{"n_layer": 9, "qk_norm": true, "attn_scale": 0.125, "init": "uniform", "train_tokens": 879700000, "steps": 6874}
MLP neurons of a small language model. Each row is named by its layer, matrix (gate and up: input weights) and neuron, and shows model dimensions 426-617. Each number is 128 + 32 x the weight over its row's rms, rounded and kept within 0 to 255. Numbers have three digits each. A neuron's up and down rows have the sign that makes its largest values positive.
A block is one neuron, or neurons of one layer that tend to fire together. Before each block is what it responds to, as a language model described it from the Wikipedia text at the highest values.

Clause-opening prepositions. Prepositions or conjunctions opening a new clause or adverbial phrase right after "and", "but" or a comma, e.g. "and on April 5", "and in 1838", "but when".
L2.gate851:111110193075128093171168158165128131107164092153044123107150141125149121125109109113083127190184148122093140110084151085122131061202154113126120197071126079105148132102112152141145128093101145100160192113147164183121145116078103168171125134077120143122086085095093082161210102106158159131125080131142142157184151087180071122135079126129165201125172118140112159165139120099098168138148152126215136140142088086113158187159087094186085182165116152102137158096114145091123128158116149138116096092115154140120123153069153127095158130110100139143096181156184104129103083137140100156
L2.up851:086181110141147135196082132196124187128118127112159099201109078117078170146137097142154164147168142151054123147149095055151135099078122139108139082038154116103152106114086169164124135123132090083116136115132133090145117076135144171163140116143171128089197109137100107133120155109122160099186123130171071114152120143138125119182102149137139135114136155085111097158101102131081144134154129169077158175130099097186158106122075105133166128096190109148121125146180145178124115210084139165143103141154153135153110130129126120123078122144112172166142103128118099059106126140127137172
L2.gate966:117138092192204098116129120139084135182076125138129177158154102140132136072086117094119104147171053104117119177131140132153121121090100128137087106148048107113101127163092139104067152100105121075130108129165117098094106133153100153167138167186112143162089053128112012082129164105114089149159131076144091129083161145158195115071133094131092136143126142126110171136102144133117105129106222151137127082160049122094096108060129081172146103089106162072122084163084089172146173155159142073159127136176139114126156138118115147139132178155123139143110074079107144112132120106146158093
L2.up966:150119174158091099121155110185205182166156102144094120052120113122147105140177097162147128125116124105112190197141167140133090097126121145145105104168171090133108109171083118103114141136087141113076138096122159112087147103153118125107173156130127064112112103159091109106102118110149119127136125082096085164100139128153116121074132207168103121105108117092065149165157175104114077143134204115145215131171109159117089134099115090089093115104148101117132129201059071075102127189170079091132122108083115198128150148136113122106174121135180167146102111129106060113142085191186135141
L2.gate1213:118068180151124146112132133123122164152142158138139178144125087111142125130104079154138095124131128161077105153127137156086114131122145157148096114165105137147115147098092164158183085100114151198071164087092177120128139108122100074106126163121062069126122140125090140102158102108091094081062158164133107199199155137193134166087077119138096164050121099084084140108146124177077171069175130170137098090071101140118123132161104172199146154156159099136089077118173123108148131128131086166162193204154116099146147158095103087128123150101120083140193147132107103104163105049090126193
L2.up1213:125134160141126113146096173129168099151121129109134225150132110107126155161123075134162121121141136154120165135108153083124154165129129124101063062115123147112123126051103081102127109056124072194147141119127096160113177113131123140114159136106124099202109136147078140117193129151090078119120125138151126134181085141172097107097091092077171212056107091092147193073147155154121156146155114097115157117124114163069099166160093102145104122147165115160117102125159122088151119117183063183151136157093129101149137139103142182107100141133099182076102142106088173082110109122117053158
L2.gate1327:109148113092126104142162048120133166158123161125139110101147116104148109170178138112110107090159116177150159121112105084129146152193160111141126119067051158092080127157128122129137109141156133125132130171198128136075123124119127071128138107144151121125146096207122095120143172145112122180105144104134119164086131157167112135096088128135086167162101161100103154126154145183136156156106141160150088155163210101114154098141102136113149090147169047170146162146157080147142180097166139132172108158169171034112146131160190134133095138096161112146114146209153128097179100100178180132
L2.up1327:073231092068188185151149055182102197148143112078103112084103057139174080145197130036118127106110153130121139176131153121172189158143157122149105127082087170091062101120096139152095112081139139124093139160133143094107110148111121153098070067100205129108115140140103112178224118173134081139124111172117107155129131134187099146072150133154129113130072167105086175130112132119137186179181163172121126124115100086165165092193142172071155131163139086086140165097109117126112226122194098156182092132118161072147121086110154061135085101106163139125110163150090095144097136199153149157

Foreign name word endings. Final word-piece completing a multi-token proper noun, mostly Spanish/Portuguese places and names, e.g. Tenerife, Getulio Vargas, Minas Gerais, Aguinaldo.
L4.gate731:097086129135107119135190130102125163152147096105161062148167122153140133143106128070112194195159155130116162086099108170185115171120145118064147075136148148134142146137163197182126090094159147108093112122099166170162123120187086148146124118088036145141143116121146133050125204165179152175125095166105106195113129103107071091106130090131119154145103102106161139118123133167107128122156147179112129140077107109121120126121189177169181114105132142158157091128093146106145129141186147145099132105132114130101176081126130143116076113132171149112052195124124119114116166100134078154
L4.up731:067062144142180129132144091074179129118139068075137167131187149127093119137169118139132106152193131112089171089078098088115131134132139152083179093123118136146103108089178144160128101089139194123068162090124135140132141106130124105091136059057106126126126163158121164058069084125117115134155104105136086159114077133086096115156117138157153133096150097099115158157138130085142101144173142180136169087103062159156149152164149110149190179069083101195163016161027144093133163198124063142128078133106071081126167149071118112093120173124098107085114168064123140159094122096102110163
L4.gate916:147112140114169059125128139152099148165148118125100152133169140126124116095123137130122155158067101132171112149134137177103080092171127145113125136132158128084145112115137131105163143164124159069107123060098138155143148164145116076147115139093139154143134139146095156145140134166107062178170128150108111138071106103154143103083142140158149114109130095163141074081119192143150155150132149115148113159137129076141150070097153141130098115129118112137165110170106155133093137142136167100153060134141152118181119133139130158137147127113062115101108124137179122147141120144110149130
L4.up916:123084160125108097133149131169133148109135129096142139140126132145138170116127170054136149064120122138146155105099190166163168107129128153140105171140114067157140099088124140113155131118169100174141101144103067146123098120151114110092053139068133076148123036102181103172232136132123149129104171129144161105144176127133126150146124116128103144105178112190164144174148132158156109112139065127109130125099062137074136113108111134070165161075157092067145107209117099173141072168176119069092156184063117113117197061175112131130135138155115153122093173081148126183160159097187113137
L4.gate1097:126102111143098096089099139124144092123172105136165088072151135128173130151118146123157133103135136144132117167128134099133159077126128112130142162130119171128108114165093176083113142123170155118138151136139142061132235154046118168176106111132097175197185120152134100060154105146127142172142146122161167109148094111151120117128123193120158152165121201117126133074171147117188159154125123098137113162088081085179157128138121054151160133166148157106093110132158161109171105120145084129114132163121128080163111142154164124114059127202071143132110111114158078129180102151159148149
L4.up1097:140095094171108117053107114186116129192128113170130130162092192119084138152079106053122147104124108096120180142088103127131049124133125104239146137130144106164113120147086189145139143116161115135100157177135120095102145147163101090179096125110137114179159117132113133139126142145130112101167053151134143121109139184081101170120145169192196147126106131114092122041164154169127128147134109115099113143094063127123131135090148149132133126092121100135152143135123107145098136093164134091110136113161100143111112116161082156123124147155136159116077146117159134165154071109138101166
L4.gate1445:121070072117125171093158139165060141168173178248100101120084079137122106134117116120124190123124149106120124168100093100075123081110111118143087123115099166120134117138105101157177123188151148100147154122140145079158133128066060133120099113102128144136154111117122146127127124141185086167127099180106099091127112107090138169141120132128148117124168130134153157111201120150186169182092144143103139119123123089112101103118156159140135175142026123159055117128099132177149180133122110128119115091156131162112072106113104151147103146150052124083102079110134118094158130159029143088
L4.up1445:090093114140145160157159131126111162080096187144168132128147113130204100111143088124128139110124107113059148111111124099119099057071131169104126119163172166186053186124081137114102165157127144126163152176122077154088120094123076098183159191109093108169223136148168146171118130113141089146119089117124101131132149096119145129157084118155143155125134163134183144084061122104148162170081112128059148117106177094068128105085118199125130144104108166168120106141111120181121147185139062103154125136171135101105182085072142114127148126160068160127124063107124140128136124142132130142

Clause-opening prepositions. Prepositions and conjunctions that open a fronted adverbial phrase at a sentence or clause start, e.g. Prior to, On, Before, instead of, once.
L3.gate28:102151111165146138157105162178209113133148145121099174155126171134112118182145101159102086125093130083146158196187136121191151151124132114110158104160100139125163158129084099069119139096156173100119156092127166130119171072086126072137188113173155101163150094128092114094114106124133115117143097046137072132192171100111070113081079053116118165175114160078146135074174162103089119087085136149096125100096104118133144122125119089185110118198118053161119138132105095103098131172129177097102073129122117126112160146105120138071116160129101139186133147113160129150134130098148141187
L3.up28:063167155129155105099146093116201085199097166129080140160096206085104161160096120139147093133128102099129124175080122128121220143219075164112099115151116127086123156144105132159120157098117096116131170154128083128151108072156103101110121138151125131154149100116107136156116117168157112109133200120152113122128130076170071094145129146104133151144169158111089125127143167081077170111134176153113194155185115143070144082133109093115145162087158137136133129107081142131115199148091140085164100136194177144154177185093103155178110141107143131132197190095134136114186098159167118148

Word-final subword pieces. Final word pieces that complete a word split into several tokens, mostly in foreign surnames and place names, e.g. Ribe-iro, Be-als, green-ish.
L2.gate115:062111115154157164109146095148091138164161129155149117174164155165184130156140072100111134193139160129064096042133073100141089135142130130130108111113097143121127174168140123114153040117153123137099130165098146118082153103113146118141082117103111117127189118109090106079146124203160066122072123072150118120069113109109126154164126096113140145090122170191115121185150148131087147152071174151094103127148097145099085139144148182115143169170076160149113118121067087131094202071179109118133071124075129072142135079118084149142097132164115095134144131139108150135136075142124105163
L2.up115:150150122154139160097184096169105080156111152167074154155146152082142104106151108072104126150134112140176132154116119080129043106195130119141123068132124165164129162108100166076184142122163094107128193135113168167073052081126098077134123144149090087129169139115116148123083114174151125129094071158115132133131120202050125178092091107144122112114158095179139153144158117181093068116131159138079125109134172082108117109175099180126174123113119107111068134157097121151091132147127105117122146125154062118137154091079114182112124101196112125091116174152201137037156141147153114118
L2.gate1085:095166140155099082144113194128152118082139148188150138137104092130158168178138124049173119121076128142104147120175120104139090152123068173097143095145138127134123127179102184098068155095147163093091156098136165128148054152094111108134096135187093072182083202140111085101140172074164153110077180138088122129079094144067126180109154132160093096114117146068117141064138046145095135142095090087113160160131106151109140140155193082156136157129157137158132080110098138094127155094128114103132127157155179114136128120158111096115118151087175173176105090104139131142177146172096091151
L2.up1085:136117122095139161146133174123168143156174079100168085156107104096106096171124119129144163103186123145065149110102081155170080106136168150080132183107149091164107132125077097164179142156170139089170082073129112170220163125132084071204113151132130140158110147150185162079153204150164119134160170130127117133195082121073091151073110127165114144136179144093111087100136090163182118110106050149157113136077174126167099080137180126152105151103140115134119149150193143199088131111146093118114104112060149149110145141097153034092130139156145129107159151105115194120153102114124163126
L2.gate1433:117118162176108164140108126182079132051195168091123085133134117195110140081155084112129119146153190099149111208144156112136138168134166120177137112129136176194109115112124152152117129154138163190138111181131146133132092117139057112121100118114150106165131123133108164116139105110149069186113117119098201141119087200117192102116122122126147134126096134196139126106149124157132155152078087151150112159154098095132137094164096124097063096125177121162179119167126125128167196150127115130126146072147120093166025110098173176059117161123111145096150169146125154124174131185126152200
L2.up1433:104177134136245156139078089107129140140055210142133104137145169138093155174141134138152083162129140136096169133127096069167148114093070177089149089186097085132135083095146120167101111133105166101098145149107140099106133124104104110131156126127091156149185165141135127143081151150204140132171134073093084056148145099097197100106115127130062119134111151109123184110127143176075125092155073080076157102167144190100140168169073135151109129151172159161116141144134149128116158149141152128123149162112228122161131129145108127074044109157152104101077160137103118145106159153180106117
L2.gate1439:104164149161105086109145148118140174151146090116158130123192097158154129080186117163153147086082105165118110149098114122137102089186088099131134171142134128147149095122143141164175066164192168074130129119139100128195190066084160100152138094137088126151188155136101151120065106172104123136056188119121126116193132093107126126071197127106113115105144095076097076153125180068143161128140125099163113177149118141126123172206114132134150163109110107140124138128162164133060167112153162103160179115131122147159146158193124135116147147095130104146137037240144143105133117125129121103
L2.up1439:105112137188087068133168142127123141142134144152182129102108115122205130116129152151123171127079140142157118158093048142107132130103126136138132111095115116102063160091181115171108164165127116091127173143108173180097098078068079178078112100163136075109090139093138148096184139142144162141132128123105154152120116128159084096121102112081163162143120127127120125161138163136110073191138166138123148151214142144133117126131093129182144113175146066122182181103118164145109144089114144123195179123144195109137150108145186131146162149166193097130128188131206142068110086165148164094

Preposition/particle "on". The word on in any role: place or date preposition, phrasal-verb particle, or title-case On, e.g. went on, on the eve, On January 11.
L4.gate175:121117136090160134116123062107179078129102147097139101151150119136135136109094111107154176070146139138138106115124118193104150108142124084091159117142167095091134116154169144146119148083100131196169191123142134100161134107095194144081137180131152135094145148183094100134134142105155130165110148109134167127105182091154138118145106098086083128127154099196071122127175139154111130143139148079109156080153099094146157122149177172176115090102147081090122155092118127181100165139171100175125159016135118123116116157150138131101106131116101136071104109126130095163163160124144111178
L4.up175:161114182097139105179150159152150091174134119078134115130108106087142146060139155110117159134146137149162156144078144114166138109133192108161158172104150099089124102143120139129087123118171103147140174139151077162120144099106109161155073129155175068127180163141169047124103150129134105137079197119106076105106163084147108081098113105166148123090108087164131158179186157153111147072147159108121133128118112130099103091104123112145139123109141116096130123082089157134128110105119125113173180108091141097152142091114135129079111140146159168122075101170163145106104166173160153155
L4.gate371:201159143176192187107134134141103078115168166179116108184138103110126113108131133146132091154144133098149109147114137081186130170081192142089173150133114168091125129168082127148115115132100141145081169177163146055090156130134153111188112166178105138153141129117120109096113114137115146145118156156213142142101114095119157091116188122139109144136143124131106089102184126139127150179142140185059108171150136139115081111136076145164183065169127120112129084126128185139128199120081108120131120125125175164135121090158145108109054041103085095175129105182182070142102088128151145089
L4.up371:159148122154172112091079082116037110132120101116072139129138141118137087144094146166184115149151187071145136161142179088138192131058160119115130116135155169116102096161106087142182162120136114122149177114151088093149152145129074104143136083119095111134076163167107124182141190060051138115095118161121112060177075116116192126142062135127164233072107092089128149148143132071140114102127143125161179111131096133165148107147129127139059138089166113064125162110096151065131110153163055089120160191079122124165127119078138085147101095119141095169131142177150122074104039144166132108
L4.gate448:143144130058137097053165172118120162124125060138142173133187092160149119160096181174150149141181148185153135121103099162029142144141123143125162115084133105108090179107135132138151138108141119121132207084122148091217187163174097170092129131157164159088110143118115101114149115096188153164118146104113139119146103121137148152095116068104144134091160063117126152078162125106144119143117168125122119125188116142098067133132161153105107129131152170153147136172123144116110134109135119110089099124126139176099093129118174172145112122144102138107109168113076085106155106078167124099
L4.up448:162082164125121192130133164112120114072091124136193041092084123188129179191119138142124171186126110103131194143102114151170098168168076113179149116108116137164137151127107127142153112098194138157115155166136126145093086126160134090125149088132141071052088148167118101159086115142112115120128092126128115210090153120119089119154102108139112104160147132166148091117117143095149147128152175147135119186123155090092119121141137164206144113035143134128094154142105127110168179118110106133127121102096050112115090163147183106154126142176106127121054157137154117140090107146185156047
L4.gate784:193111108091122133135116096157092123125141107118067156123159083149140108158163127129135141137214087137081143129068092109128187098073144130159132160051124105112200122105178160153151136144168150136080174111163148119131116140093142136111125049129125104155129111108116102149172170192135124091123147123135137122143110135140142112137141127184140132096105108150145129081167120154131111085165175093142145087136071057122118082150130091126199186128140158093122095134088084160140144114165126097142107128154153070040153154149140121062107123115129140133161091145141130174148102118105067150
L4.up784:167119167143152131069143095106095146101132151133084140132138119162160201084121185127150117158137135147101105137124114124113104113080170118205125116127094127148131178104089112109112154152117031094126175103098098102113120108071124091059101070167133121136143240101171090175159129111127126112119200106113132145137100086113137120130109076166093135130081146176138141088117126109136117160127125165093062136167088093117161175123120166125142157096164117140051124133107065099109116121171124103146135151100090110061107182143100182179145169107101099131175103175122104092145127129119096160

Start of proper names. First word or piece of a multi-word proper name, title or organisation, such as United States, World War, New York or Screen ACT, plus words like series or show just before a quoted title.
L4.gate124:123166105124107132138145088136145181136089075166103147097148154123158059091164171087166127103146078159122114121103141140139165118113162123161128147144127164078193174148111145121100178150096124081168071128131119094116119133168179134117156165086186130130104152093138161139166151140141133145212081142084148091121163120054142141117124104082105181150078170084116186104149104143110061123120112097179131095121102156125196092120109089128084080183130080126147114131090145149085131146131094124097167128104132119138190152142074100108091085135160153099111165144022040144120200142167093062
L4.up124:121175128105102100098119158148087078093105184090068196039164064107096097060091175117095153123126097147133164126150121126126157148155133179138093140115090140138141099181139150142112103147165084103072151160131165114143169118144172137051103133067060113157167203201136134112114149132129074122141110116076123151042120127173094128139145148094148100145063141181156092151128177151159124126170135171145195133141104134152163130074090097149117160140143160098173128149124136102154111069128101077133147113202119180108167110142099125162097141163090154154126111133137082149136204071158107107
L4.gate695:127132192141117112156090126168167139147100127168188142144062151130128090098101092137124179062108102204085119043159152110135116060096076104130087108092169118200171138102191099056115155096080134161148138156136095170136108148122128155114176135105154070145098165133113213103122127154174113137122063099127100114105153206102154110174081118144123135113176092111100178159154113132121078140160141158140156073124131141110141103102130105147129112112200160128158102148160137129083142093090098151124144152146145091106117122144093113128118127125103111129165168124132117116158140100104089160
L4.up695:077125161162164084170087108113084097109131123137087183154107161148172119082099140104108160115100156130120146099153161097106099127108128156073088177095175095140121145113096123149157140106132126093177106139110100137142125172090175097083135151151170123223162108078067126079139131184144184097117131089129095151146141107137093119158144193091119121107098096095135206162137111158123106111079199155130204130120097080149169141137167116115147080136162132152139145170100146117105116078126135166123152173143154178102131133164107169100143150056145093105123101160124130136043133139170148166
L4.gate1039:181067102153122118115142126156121072144076145138134162115173111120055155115045177094114136180155074144107144100100132141161148115109109088123139131095164102135152181172132124134081124096113103132128149165125153125138066086126141183120171146111109084162173155123099158093128060131136084092064096113137154164107165145073101145133151183072140148170110108118152135175084082160138202142122150148122169125136135113105157141054133102160175130133127176098137079172123161130127113082196169134110159143131065141094152163133055128103144175137120155155084067065114103121149159131162093145
L4.up1039:148095091144097164149131136142153126121126170095132131091124137072181190123194143113078084081155132135130161151104143132097094073063079114109157180062193138131179133125127196092104130081095170145141097121179180122141077156102143076084123114137104160134153130143082212127091142140103105205168085140148154106131154128160142156161110149113118112163137079119084186108160087119142160184114152094124115124094139152111127120095078077142088119171091088094176101136159116131071146103149095151100146111060128108131161079156136097153212144155088157102146125099156137139145168155201129132
L4.gate1704:201162103126142138131121173118112093182100151120134115102127126140173155121052133144104149164140074140109100164212149165174123183131097127122138101101128072090149121123124155155103104144157118097089161063158156115130137125102123106128163142085095147182158096156153156133203124169109084180110136125151124099152144077113126132133104143185095147078156174090083111146135133117138131118105132067172141074131182143112153154141126104093171147170103143126209120147091154080078074150125149127130195096100106153102110129108092126127168094149139120123100118133103110087115102130174065154
L4.up1704:129152135097174099208155114146090077139153078156088146080112070093123150077120148176149101125088080120088107187125067060165109177162153112076172121188127120180103160123119144192135181127131187118104164121148143106103100131132124095180136141091156085096104144154143109138170168090134070132119149166176081128111181060084121171119109141144116168122136131138130174194135142186142064118153143120117115093120117156106126183136118075097097088111065077123141116124024155062095107184139143182134134122137132088078133131145128135133122118153118147158052079141060183053110133187121110087

Start of rare names. First word-piece of an unfamiliar, often foreign proper name, such as Tr in Trina, Er in Erichtho, Bur in Burlington, Mir in Mircea.
L2.gate156:141134107115059155118145101145069151123152192106098119089133080130162146104132168055113100115145106088101151121091160163065124143130117170117159135161159153113180165056170152118163089098119162088079069097170135165140129094134150193177112098127104096143191111198199121160124097073154145099134117129164157070134143101129129162143110160118049129146095126091148138173078114027112100174125121127119139048072116101134177132105075133190120144182120115126152086189122115126077155161153176096075127175109125110114120182188131116118168155105122160107125095095109070145151230137109165083
L2.up156:193156073163095161140178112141077119115129168088081111158173125082098166142119119069091043113135108191147116068140132126137123091094126082089180170150170171147111130133198107100134117155130144112088111158139135100127143146085144170126036115111083148105150104162131148176121150145128172136171171107148213125117084133098093127083134158094133144169114168149133102107147131154171158184140114146172179097137162093176145188083103135152093094122109056125109159099082115135116142137183117098174136150152119177157094035117101135168135116135139128163115148055071136121129167191158083115
L2.gate252:094178133069162114064119095132120097101149147136087130152103108110118115150120148120110104098098115170090148156131158161135151107139134124123089138136174109128080142119090093160151131150106185154126124186075102022130114080152062107095123166113158124142144106136030145138142127148168096093090172076131102163157119066092190095146129122082073138138123094137159095189094124154118049084142171128116092150093118148174128139174126079169129085171139160088142140141165182150073125092175146141131174172200083120088084108125100071121069156083162101143181157122091103157131124154126122160
L2.up252:090095109123105131083146108116093113111162133208052094094097069123146196088147126115134096090093120119152142116130148111107157044094147105135151081148090128093155088156173184118138154140097138183045154102198118113096144126061106099107144115129161126150114130145083130115091137124079128080184115148119096132183119126158115159125088117123098106134126153081148103144068106124131114094077167119131138067154125116133121118169107121101156147219105132100198107103102133085122135146201158164183093133099110140160146176098140095165205171092174115073179108139107162101121133185092160074
L2.gate306:044115174159162071111056081144122063113172116155117118093137087117173111180096181086133083157138106124123111120198113130108131104081103131089073102116151119149114152108131149131137172157185133102134135139146133112090116130133176144118115173141138170095124136166126139121141115140132052111114098077176166122097137132100157152132137134114140130150059137145107113164092100103117128158123143173135107160124111186128125170072138093165147087140182111080068128181128073139144117136150088123091126147162153130065060155139086083125148158094100164171136143145135109132094095173117134168
L2.up306:106177132101170095110125087084101135140137159089094170137143135141130076116120164141177161118136078089108115132169149066144102103112133152140102136085147139130103163101149163140201167099172144065146085052117174147168093123132126159112127133128114174129124151078138118116133155108120169156124137072148130127124115134112108153069042142176142141111185104142128169136125125057188091119123088131053136114161117108138127128086187137132206128150123075113131177110098135143153102139158071090128084149094120054096090121155125118137142132082137127115090107143153115139138177185109193143
L2.gate882:109099067167118116107115114125117142139078186122083171089133034102169164176141130094078156175131063125128171077127082162138136102128055142133120187094135206160187153091116134088117122129132073099131127138145110130146155127137136134126102184127027145120127106080195181153139148072154128080142149113111156099138120148086116108144098151081140080199168134067121164154094103108134153193104110130156152129071124144169121169124068126220136148145119094088150144139162149159132133064120158064116142123142128115173144149133123097077123123152115174086106153115101079058134186105163093159
L2.up882:133167077101132103114164090116142141123093129092123095111121144083165150132136151088104091107153183153117138106127161167070111104061122145126149137130144134137172128127108173087052091123118089106136089164109101104098170122162126136112099166157105130127088140059131177168137132098146155140116112122072211130132101120136103074159104134179183110153135092081144128091087072147143183109165095113091131117132172175112138137088138154154131164175168059095174136146084169108083130134181089152088186114151088133100164104122106131105168157081107099081130132120120130125133157131120183117